MLP neurons of a small language model. Each row is named by its layer, matrix (up: input weights) and neuron, and shows model dimensions 32-95. Each number is 128 + 24 x the weight over its row's rms, rounded and kept within 0 to 255.
A block is one neuron, or neurons of one layer that tend to fire together. Before each block is what it responds to, as a language model described it from the Wikipedia text at the highest values.

Description: Plural noun suffixes
L4.up708 [121 115 136  77 130 143 171 132 158 113 132 143 123 116 128 162 144 141  93  94 102 145 178  86 188 115 132 127 142 109 137 102 126 153 135 137 155  94 125 126 144  80 135 128 124 112 111 105 137 160 125 142  96 104 157 118 128  99 140 149 116  85 102 140]

Description: Mid-word continuation pieces
L3.up119 [124 130 163 127  94 121 121 153 107 141 147 169 147 108 152 132  81 168  93 111 139 166 112 137 121 108 115 121 141  80 142 166 125  95 110 131 111 165 136  86 127 127 154 156 138 140 153 123 129 123 136 150 137 149 168 134 138 116 173 143 136 156 132  95]
L3.up586 [140 104 128 122 155 141 105 136 123 106 151 157  88 138 127 114 159 122 113 134 169 168 128  81 124 159 148 120 144 136 121 131 127 153  92 144 156 164 140 135 119 154 137 131 129 133 107 117  64 111 170 151 137 124 116 102 168 143 137 108 148 164 113 102]
L3.up1345 [137 105 137  87 132 179 129  77 109 127 148 173 111 166 124 122 104  71 142 187  98 131 128 118 159 122 145 116 141 126 139 137 124 132 137 170 112 159 148 157  83 163 115 130 100 113 183 101  68 106 108 122 112 159 130  86 155 173  97 142 162 129  59  88]
L3.up1382 [126  69 111 115 159 170  68  80 103 100 119 124 157 158  68 158 139 137  89 153 132 133 130  81 105 105 130 121  91 147 113 121 147 125 106 123 134 110 104 149 114 120 166 130 132 126 121 145 115 119 116 141  97  96 137 102 151 153 119 159 106 121 127 102]

Description: Mid-word completion pieces
L3.up37 [ 96 157 109 118 118 142 105 125 111 161 153 134 154 117 135 123 139 105 128 110 119 141 118 133 148 157 160 167 115 132 125 150 142 135 114 138 125  83 133 165 149 143 123 113 106 156 124 107 149 115 110 113 136 103  89 109  77 181 118 140 159  96 128 111]
L3.up430 [142 130 126 152 139 119 145 138 171 118 137 145 140 167  84 112 158 113 105 113 135 131 109 113  89 119 150 142 171 135 146 104 156  89  98 116 121 158 121  80 157 136 130 121  99 167  87 144  94 136 158 147 105 116 153  92 146  93 123 115 162 168 126  87]
L3.up1226 [132 102 126 109 118 112 104 135 124 121 140  88 125 150 138  98 113 129 129 128  88 143  97 157 112 113 141 151 120 110 109 125 181 132 137 152 117 175 128 132 114 123 125 128 120 133 129 109 176 141 127 147 166  97 130 138 156 159  95 112 122 153 112 140]
L3.up1344 [ 92 148 146 100 137 109 104 188 130 124 140 131 177 149  86  61 128 139 160 107 140 137 147 137 170 165 151  87 117 134 124 117  90 146  97  97 108 143 122 160 148 108 167 113 119 154 146 160 137 137 108 113 126 146 165 153 117 138 129 143 128 107 135 127]

Description: Mid-word spelling fragments
L4.up976 [126 137 140 124 143 150 109 134 110 151 119 101 136 142 112 107 132 195 122 173 130 131 110 151 123 112 145 120 158 144 138 136 111 121 109 131 144  76  72 127  91 122 128 148 108 164 121 136  89 111 140 110 104 101 124  91 116  80  94  98 124  65  77 142]

Description: Mid-word suffix fragments
L5.up37 [116 104 162 162 158 119 101 112 143 119 100 148 108 134 122 132  91 161 116 147 128 135 116 169 124 125 146 117  98 114 136 131 197 113 119  86 153 123 153 141  90 128 141  99 138 148 137 141 128 146  72 185 112 127 132 172 124  92 125 163 124 163 196 105]
L5.up1105 [120  97 142 142 107 124 121 167 139 146  92 158  85 183 126 127 148  98 152 140 125 101 158 126 136 111 146 140 104 111 142 129 117 114 107 139 111 121 160 134 121 103 192 168 144 119 124 107 128 143  98 179 135 145 128 167 135 128 112 131 133  92 165 136]
L5.up1259 [169  90 137 143  74 117 108 104 151 143 119 151 131 135 136 178  94 113  95 169  92 128 157 121 118  95 112 124 127 111 178 111 137 164  93 148 154 123 120 133 126 121 124  92 125 131  92 117 148  76 107 132 157 118 130 148 116 122 124 130 127  84 164 127]
L5.up1306 [118  93  96 159 135 140  72  92 119 150 102 142 155 105 129 141 111 124 126 162 149 154 146 131 134 149 124  82 105 118 123 124 160 140 120 125 120 151 107  94 146 146 139 121 104 168 143 159 134 125 106 106 155 167 176 133 156 118 147 102 121 110 138 120]

Description: Mid-word subword continuations
L3.up870 [100  69 141 147  81 133 131 152 107  95 152 120  92 135 136 100 137 119 156 143 134 184 166  87 130 113 151  92 111 126 156 138 106 158 153 142 146 103 149 115 132 132 128 124 112 124 177 146 132 135 143 113 145 159 108 143 143  97 138 139 109 133  94 190]
L3.up1062 [ 94  92 122 149 119 144  95 146 149 119 117 139 146 150 163 123 106 109 186 152  81 138 177  87 134 164  92 121 130 118 119 144 140 113  96 123 150 121 181  78 143  75 120 139 107 109 163 150 141 107 100 124 130 154 118 153 131 126 113 136 120 126 119 112]
L3.up1441 [128 130 136 105 128 130 142  98 156 189 120 107 135  95 120 121 187 141 124 109 117 156 141 131 136 145 141  95 147 103  98 120 112 115 164 177 152 117 138 127 104 138 158 118 138 115 111 109 116 170 105 111 141 119 127 131  85  87 140 138 144 122 112 183]
L3.up1448 [ 76 115 124 136  99 110 177 155 104 139 161 170 167 165 139 148  82 136 133 152  94  95 143 111 150 160 146 138 127 137 134 141 145  51 132  91  94 129 122 128 150  91 167 127  81 117 135 158 112 108 114 110 114 108  87  89 107 162 162 138 137  96  52 136]

Description: Section heading closers
L5.up435 [119 149 112 129 112 101  89 118 120 106 131 170 113 117  77 104 114 135  90 152 127 181  99 127 143 144 113 142 118 181 131 141 125 118 100 157  78 142 146 126 117 168 153 134 131 168 139 125 138 147 136 118 108 122 124  89 119 154  85  85 148 121 136 118]
L5.up918 [122 149 138 143 143 131 116 108 129 150 124 131 103 162  84 109 116 132 137 139 106 133 114 171 117 127 136 137 101 129 126  83 156 128 101 116 131 124 125  87 112 122  99 158 133  86 163 133 155 111 122 101 134 123 123 141 132 123 103 109 143 149 117 170]
L5.up1197 [102 153 127 152 136  78 151 143 153 114 128 156 125 136 126 128 148 103 133 106 176 207 130 157 132  82 172 164 142 153 122 135 117  99  97 109 117  70 100 136 133  76 120 123 113 159 131 135 129 173 117 107 115 109 117 148 140 125 113  96 146 122 121 104]
L5.up1218 [ 81 130 128 120 136 101 130 143 129 152 132  95 113 155  88  87 166 127 122 146 131 172 213 135 105 140 168 104 157 113 148 145 147  99 147 128 105 106 121  90  71 115 159  77 113 164 108 115 146 117 119 112 144 136 105 109 145 148 117 125 117 114  96 122]

Description: Split preposition endings
L5.up149 [104 151 111  98 114 104 103 126 115 121  84 131 126 131  92 164 124 155 129 184  97 134 133 140  87 141 125 131 168 130 129 175  81 106 105 137 133 102 139 142 121 151  79 139 136 176 119 138 148 136 191 162 113 107 155 108 150 128  98 116 130 134 151  79]
L5.up179 [ 96 120 106 127 148 131  98 100 135  79 152  82 119 169 133 123  99 179 111 149 158 112 139  83  98 104 113 146 126 148 137 125 141 138 134 158 116 161 144 167 147  80 199 141 125 178 141 131 113 147 142 158 171 117 125 125 133  79 123 141 145 146 154 134]
L5.up1250 [114 139 135 144  84 123 150 109 132 158  98 125 157 121  97 151 136 157 140 107 159 122 119 133 111 141 134 119 137 137  99 135 156 145 114 107 151 119 100 164 108 172 117 137 122 137 125 128 160 152 148 126 139 108 127 181 103 102  89 116 126 111 133 188]
L5.up1322 [124 166 132  80 154 125 111 129 101  99 150 112 151 127 118  95 104 164 135 116 125  86 196  75 110 174 133 128 182 121 117 170 152  95 135  98 140 138 105 137 159  93 106 135  91 119 146 117 107 126 131 124 171 126 167 176 129 154  86 159 150 105 174 146]

Description: Mid-word fragment continuation
L3.up281 [146 148 149 144 117 126 155 155 143 107 108 125 128 123 123 130 117 161 115 118 114 154  71 108 141 149 136 108 117 131 124 139 137 151 142 103 149  99 146 112 106 172 136 109 121 138 111 126 100 137 133 111 170 159 102 155  92 124 162 152 125 110 149 140]
L3.up591 [108 112 101 148 104 151 115 114  93  71 153 115  77 154 119 145 148 122 156 112  86 140  89 158  81 130 163 135 109 119 130 123 114 119 159  90 138 133 131 105 134 120 107 114 116 113 104 135 138 138 113 101  92  64 145 141 121 129 151 124 124 145 125 128]
L3.up844 [164 129 137 178 110 106 113 110 142 115 112 155 141  90 119 130  94 118  88 121 159 133 118 183 102 130 112  88 147 148 137 148 116 111 128  89 144 112 123 154 131 121 121 112 100 147  85 133 112 111  76 132 113  95 120 174 109 125 133  97 127 112 148 129]
L3.up1310 [135 128 151 139 120 106 160 140 150  94 127 140 124 163 108 162 103 142 168 136 104 110  98 123 102 109 174 199 131 109 131 102 134 149 120 115 117 127 104 120 156 130 107 136 134  99  71 140  73 113 151 142  86 104 150 157 139 115 155 156  96 109 140 173]

Description: Word-internal piece after d
L3.up52 [145 165 129 130 141 154 128 116 171  86  86 125 108 153  87 133 116 134 147 120 124 120 109 170  95 152 162 125  98 136 125 118 164 103  87 130 131 149 149 121 139 116 129  84 152 136 128 125 146 151 102 116 111 106 120 132 126 102 121 120  95 167 159 175]
L3.up346 [173 123 136  93 128 108 154 125 123 153 144 110 130 154 169 111 136 128 126 131 119 176 143 125 146 125 153 140 175 156 111 113 127 115 139 103 164 155 104 150 122 179 121 167 175 145 147 105  97 171 121 123 135 136 140 141 122 140 142 125 128 109 173  80]
L3.up373 [ 88 150 133 127 135 140 157 137 165 121 117 124 175 117 126 125 144 132 173  89 130 133 125 153 127 142 155 109 128 120  67 106 116 143 121 103 111 136 131 104 123 106 108 122  87 146 137 137  92 132 147 121 111  90 133 144 104 181 139  66  88 115 141 131]
L3.up1041 [122 116 155 119 111 165 119 163 125 121 133 100 165 158 113 155 118 145 118 109 126 156  95 129 134 121 144  89 136 133 103 107 127 130 131 150  87 112 118  73 130 169 100 135  76 152 175 161 138 139 134 141 121 143 122 129  83 141 134 124 101 146 120 120]

Description: Mid-word syllables in foreign names
L4.up830 [137 128 159 161 132 149 156 147 135 145 139 156 121 125  83 103 126 180 150 137 137 112 140  84  92  96 147 140 133 112 112 106 122 188 105 146 120 140 126 121 158 113 141 109  72 125  99 119 167 129 153 133 148 137 150 134 121 110 104 125 149 137  95 100]

Description: Word-completing suffix pieces
L3.up43 [107 112 105 133 139 105 166 103 134 156 135 127 113 157 117 151 133 111  90 172 103  97 136 182  85 107 119 128 113 158 140  98 106 133 151 146 109 134 136 135 151 106 143 121  91  86 133  93 143 158 136 169 107 130 147 131 141 112 121 133 133 154 175 186]
L3.up182 [129 133 133 154 134 120 125 124 154 139 147 136 138  98 132 128 165 125 131 164 109 129 132 120 106 179 112 108  96 104 167  79 123 135 137 123 125 102 129 109 161 129  96 100 107 142 115 123 117 117 177 147 138 108  89 123 105  93 138  94 121 105 158 130]
L3.up637 [111 181 134 144 134  87 104 135 103 161 109 124 119 117 113 129 113 146 114 140 166 145 106  69 147 136 126 124 133 153 107 122 121 116 132 127 193 131 166 150 134 119 157 119  93  57 153 106 120 125  92 128 152 105 100  99 128 105 140 137 117 154 144 130]
L3.up1186 [ 72 124 126 126  99 126  89 110 139 143  87 178 122 119 130 127 107 125 122 146 118 151 129 140  95 150 126 114 140  95 168 128  98 143 148 122 140 148  91 123 136 131 151 155 132 133 120 117 160 139 151 139 155 146 106 113  91 139  94 145  97 126  91 156]

Description: Mid-word completion pieces
L3.up29 [119 106 117 109 106 133 128 123 103 148 127 168 128 147  96 102 116 131  88  97 105 136 173 119 100 120 120 135 150 106 133 142 103 123 181 143 118 174 178  95 144  86 151 143 143  98 132 132 112 138 120 151 103  99 130 120 147 113 115 112 167 175 115 149]
L3.up806 [122  91 114 105  97 114 115  93 139 176 117 116 106 113 129  85 139 106  95  87  70 149 126 109 123 133 168  86 123 158 125 177 158  98 124 125 129 176 120 127 154 135 114 169 115 103 141  98 101 128 129 124 145 128 172 150 146  54 158 147 107 146 144 135]
L3.up867 [107 183 125 121 120 169 173 106 124 147 138 151 151 139 109  99 130 117 116 110 119 103 132 157 123  79 151  88  87 129 136 141 156 133 201 138 153 106 153 135 135 155 129 108  96 140 112 162 123 159 124  97  85 104 173 168 128  72 138 104 172 144 135 150]
L3.up1436 [ 94 120 142 142 129 120 144 139 121 140  94 177 153  85 145 121 132 144 198 110 167 127 104 192 101 145 132  81 140 123 125  82 140 132 117 187 120 121  95 139 128 131 100 137  96 115 131 124 131 124  69 119 137 151 115 111 133 127 140 129 103 123  93 115]

Description: Word-completing final fragments
L4.up992 [149 116  97 110 153 160 144  80 155 105 138 134 121 126 135  95 164 137 141 131 110 138 176 120 134 100 115 170 139 160 180 114 132 126 122 164 112 138 147  87 122 152 158 151 138 152 110 129 134 170 110 148 128 135 131 159 144 115 127 126 144 133 122 104]

Description: Mid-word continuation pieces
L4.up1382 [111 135 156 147 131 121 124 169 175 142 128 118 128 131 113 147 114 129  97 115 134 120 111 122 137 150 115 126 169 141 112 117 125 127 125 155 112 109 120 136 104 115  66  95 140 134 141 139 128 124 107  90  79 100 105 146 140 156  79 107 136 109 112 103]

Description: Mid-word "an" fragments
L5.up137 [121 105 138 117  95 126 148 142 134 144 126 117 113 125 112 109 182 122 115  91 151 132 139 145 111 162 114 134  95 170 106 157 122 144  87 141 119 114 101  89 139 156  96 117  91 125 114  99 118 108 142  87 148 134 119 115 177 142 164 110 127 149 106  93]
L5.up173 [ 91 159 113 158 144 116  58 125  92 131 112 121 104  99 135  86 126 135 136 108 101 129 139 101 155 170 125 128 153  91 147 133 144 159  91 146 102  72 104 118  98 163  94 142 133  95  99 163 161 121 152  83 147 129 136 167  92 117  91 129 107 132 103 126]
L5.up533 [123 137 150 128 160 118  93 121 105 128 101 130 105 127  85 130 157 156 123 130 144  89 121 106 129 156 142 142 175 148  73 176  88 119 143 139 143 132 120 151 144  94 108  96 192 124 107 109  87 161 144 122  94 117 102 144 135 134 138  77  96 120 152 122]
L5.up1350 [126 131 123 129 145 115 136 151 143 135  90  88  84 121 117 125 104 120 157 101 100 111 124 112 128 109 158 107 146 161  67 131 112  70 128 132 139 102 144 103 162 134 142 116 137 102  93  93 126 127  96  88 115 114 112 153 134 117 125 120 111 143 136 140]

Description: Word-final completing fragments
L4.up1448 [181 127 148 109 138 133 124 118 158 153 107 124  88  77  79 141 114 125 165 134  98 153 110 140 125 155 118 178  80 120 137 188 129 122 116  93 148 168 140 119 137 131 110  97 118 160 115 108 145 110 106  96 128 136 141 166 134 179 108 111 123 107  82 140]

Description: Mid-word "ou" fragment
L5.up609 [163 136 123 139 113 130  89 172 127 112  85 136 115 117 162 152 132 125 149 140 133 146 125 137 162 108 139 139 179  91 140 127 137 147 131 146 107 100 105 147 101 145 103 124 122 100 155 140 101  84 124  82 130 125 122 143 122 115 100 115 178 170 113  57]
L5.up730 [151 106 118 163 130  95 116 104 106 150 153 131 127 150 121 113 128 152 129 162  96 130 176 117  67  97 132 153 133 131 171 169 130 129 168 109 148 128 156 153 151  65  98 129 102 150 155 161 124 126 155 101 116  74 140 133 155 150 176  90 128 127 129 107]
L5.up1000 [128 151 150 131 110 104 113 154 122 178 132 144 192 114 118 111 154 127 156 133 176 146 171 135 122 116 148  97 144 142 123 137 146  58 104 131 104 114 117  90  98 100 120 111 128 111 125 107 152 121 157 151 122 155  86 128 107 169 132 138 120 107 128 160]
L5.up1504 [141 133 155 115 136 150 115 117 112 112 142 145 118 145  83 178 141 158 130 127 178 134 189  90 126 116 128 104 107 134  92 133 157 141 142  80 126 107 133 131 125 131 145 105 140  88 124 149 119 126 127 116 154 108 135 128 130 158 119 151 123 165 139 116]

Description: Mid-word subword pieces
L5.up837 [113 137 126 114 123  94 123 138 124 146  91 125 126 138 118 148 134 145 117 119  76  94 146 125 130 120 153 127 121 117 139  98 149 123 152  79 167 118 122 166 117 145 107 136 150 139 125 153  95  94 126 141 117 142 114 166 122 181 141 133 173 121 137 144]
L5.up951 [159 124 106 129 119 126 104 114 122 158 118 136  86 144 124 135 112  85 127 125 116 125 135  94 134  81 146 155 136 125 143 156 148 120 150 121 109 120 116 117 131 111 131 183 131 125 143 128 100 123 140 130 128 161 160 112 126 152 136 163 152 107 112 162]
L5.up991 [ 69 132 133 112 110  98 144 105 137 136 105 124 122 166 128 127 133 130 164  86  74 162 143 105 131 111 106 102 105 106 124 134  86 120 120 124 150 139  90 130 134 122 129 157 107 104 154 105 157 104 154 119 130 117 115 134 169 149 141  55 143  98 139 122]
L5.up1148 [117 143 107 149 137 152  57 163 107 152 104 123  98 110 151 113  94 114 130 102 102 157  84 106 121 119 122 136 160  97 116 107 176 104 124 155 138 143 152 130 163 137 116 123 110 144 118 103 104  82 121 135 165 136  96  92 118 131  56 150 126 154 157 103]

Description: Mid-word subword continuations
L3.up77 [ 95 110  99  92 132 127  95 144 159 179 131 114 146 128  72 149 102 136 151 115 157 156  99 110 112 107 144 177 163  88 140 164  71 105 103 136 101  95 107 152 121  84 150 128 188 125 106 167 158 117 135  88 102 111 144 147 111 122 142  79 145 115 154 132]
L3.up471 [ 99 191 116 100 149 125 152 158 101 109  97 100 117 127 148 147 124 156 173 116 119  85 144 105 106 108 177  80 108 130 128 133 108 133 122 153 101 108 123 145 157 154 141 149 101 132 109 144 106 108 176 167 130 145 114 153  94 126 112 126 121 162 129  88]
L3.up606 [135 154  76 101 111 108 169 118 115 157 109 129 135 131  97 134 127 150 134 116 156  99 107  92 127  90 178 127 159 126 137 146 101 150 134 152 141 127 108 147 135 135 104  86 107 117 119 172 150  64  98 127 131 152  65 102 110 159 164 103 137 127 153 106]
L3.up607 [128 133 120 104 157 104 140 150 172 113 122 132 117 129 140 138 107 170 165 121 161 141 132 137 118 133 192 174 184  98 124 106 139 138 117 121 142 144 149 126 121 101 128 154 145 137  61 150 130 132 125 102 138 179 115 129 132 110 146 149 155  87 124 150]

Description: Section heading closers
L4.up773 [ 91 141 103 111 131 133 141 127  84 116 114 110 153  89 124 132 123 105 138 130  98 108 123 125 104  93 157 138  53 115 150 145 124 149 124 130 145 123 166 116 122 127 105 105 149 118 124 110 110 103 131 113 157  95  95 160  95 154 114 177  95 122 169 160]

Description: Mid-word vowel fragments
L5.up4 [ 75 148 120 102 100 123 133 136 119  94  99 171 145 116 124 131 105 156 126 116 151 104  91 124 134 106 157 151 132 124  99 151  91 115 137 121 157 112 142 189  78 109 107  76 105 143 134  95 101 124 105 111 115 133 129 190 143 119  89 144 126 116 139 120]
L5.up84 [126 120 121 131 129 102 112 124 160 114  98 112 173 149 120  98  80 125 105 139 111 117 134  99 184 103 147  96 135 148 113 122  98 114 151 160 134 124 137 133 155 142 110 112 131  92 147 137 162 111 114  97 105 140 142 157  38 117 153 101 122 136 107 100]
L5.up452 [140 135 107 109 124  73  85 159 144 130  83 105 148 115 123 150  85 163 131 105 132 116  72 152 115 140 146 130 147 137 138 122 165 143 120 129 142 152 127 130  74 140 140 112 143 172 144  85 144 124 140 145 127 178 114 149 156 130 129  81 134 148 136 105]
L5.up1328 [118 118 117 116 123 161 112 101 141 156 102 156 107 115 149 133  91 121 100 145 160 134 105  83 136 132 152 134  81 167 157 102 133 116 121 133 110 104 173 109 117 126 112  40 131 124 127 129 115  96  92 134 104 132 182 166  97 111 145 140 130 113 159 118]

Description: Mid-word split fragments
L5.up264 [133 139 123 140 113 169 146 110  89 118 122 131 125 117 143 136 112 168 103  94 115 127 134 124 142 138 186 125 142 136 130 110 124  59 114 124 155 104 100 141 148  91  89 142 105 155 132 138 122 140 129  91 147 103  93 123 186 169 122 168 103 118 171  96]
L5.up274 [129 165  89 146 150 161 126 140 150  76 173 149 104 114 134 148 111 135 156 121 139 163 143 136 131 137 116  83 185 147 136 142 132 111 139  90 105 160  94 100 101 105 111 144  92 159 137 110 141  94 132 104 112 100 136 132 178  83 100 101  95 144 156  94]
L5.up324 [161 130 137 104 139 146 120  88  99 135 171  85 122 141 128 131  93  75  87 108  94 121 144 153 135 127 113 108 136 141 112 128 154 105 124 147 139 145 155 141 115 119  63 146 118 154 153 163  81 144 111 152 118  80 111 154 137 133 134 119 130 151 130 100]
L5.up1090 [159 143 160 118 123  84  76 105 129 144 114 138 101 108 149 152 130 149 113 101 156 130 149 125  89 107 147 130 111 111  81 112 152 106 137 131 114 112 108 112 113 107 119 156  84 135 140 131 134 156 103 148  95 140 162 144 141 115 114 135 116 144  91 138]

Description: Completing fragmented common words
L4.up1175 [110 156 109  88 139  80 117 144 122 154 139  96 132 109  76 146 114 195 131 128 113 145 134  98  80 136 136 162 152 134 131 171 140 117 114 164 147 117 130 119 108 132 149 125 120 169 127 142  99 133 152 123 110 136 150 179 103 141 119  82 120 120 146 113]

Description: Mid-word fragments, esp. "League"
L5.up180 [105 118 151 125 124 154  82 180 149 133 110 143 149 111 113 127 149 163 132 115 146 130 129  89 149 154 124  95 123 166 144 112  86 157 133 119 105 129 119 182 148 175  89 151 118 110 154 148 148 118  99 149 118 165 143 167 130 175 144 120 120 147 114 141]
L5.up632 [ 83 122 106 132 151 126 113  90 170 123 112 127 138 109 117 132 110 120 104  95 120 119 160 115 114 128 136 179 126 109 114 105  73 156 124 135 119 102 140 138 117 130 157 137  61 174 147 104 111 141 135 137 113 127 148 133 114 132 114 168 130 126 125 126]
L5.up928 [ 89 113 159  86 136 136 113 115 126 153 141 176 141 121 108 127 129 132 148  84 110 155 114 182  95 108 135 146 150 144  88 167 147 156 175  95 150 127  98 112 110 108 148 120 135 124 141 141 149 176 139 137 147 143 104 136 144 117 158 169  74 132  99 114]
L5.up1206 [134  96 157 139 131 141 118 125 161 135 128 143 166  77 159  74 135 139 117 116 151 156 124 106 140 112 160 121 152 137 124 167 134 140 164 169 148 118 139  91 142 165 129 111 135 124 170  98 116 128 146 112 158 125 107 108  81 124 101 120 165 146 132 176]

Description: Word-final suffix pieces
L4.up1404 [106 142 126 107 109  99 113 123 127 150 120 143 132 130 117 119 126  95  93 100  73 138 158 117 157 180 140 113 111 108 115 123 147 141 152 155 105  97 151 187 134 166 118 126 134 126 142  86 120 126 112 167 146 127 112 112 134  91 139 108  97 155 137 130]

Description: Mid-word subword pieces
L3.up191 [149 159  88 136  94 132 117  85 100 134 111  92 105  63 135 183 136 142 123 116 159  79 114  76 149 121 139 113 124 157  99 107 119 121 125 101 142 144 120 135 159 122 115 114  95 124 189  90 115 175 172 126  76 144 159 108  83 130 144 150 168 135 120  93]
L3.up487 [137 141 116 155 128 116 123 104  89 123 129  94 115 135 128 123 107 139 170 184 107 150 135 165 132 102 106 129 163  79 132  88 146 135 120 126  81 162 113 128 149 134 113 118 124 125 115  96 119 146 107 125  98 125 119 125 125  93 128 101  76 151 148 124]
L3.up584 [ 96 129 155 133 136 143 102 105  87 141  82 139 119 128 174 161 158 105 139 130 154 115 119 133 130 157 136 149  91 115 155 118  85 104  98 129 140 162 120 137 160 104  60 128 158  99 141  91 180 126 143 132 141 116 118 116 130 115 177 121 124 139 166 116]
L3.up821 [119 124 120 154 103 158 154  88 122  93 143 133 129  94 108 100 174 156 154 135 130 158 118 128 117 100 117 136 141 122 160  99 127 119  86 159 155 133 140 143 137 109 135 127 137 169 157 140 138 165  77 127 122 147 128 142  96 163 151 100 137 116 145 106]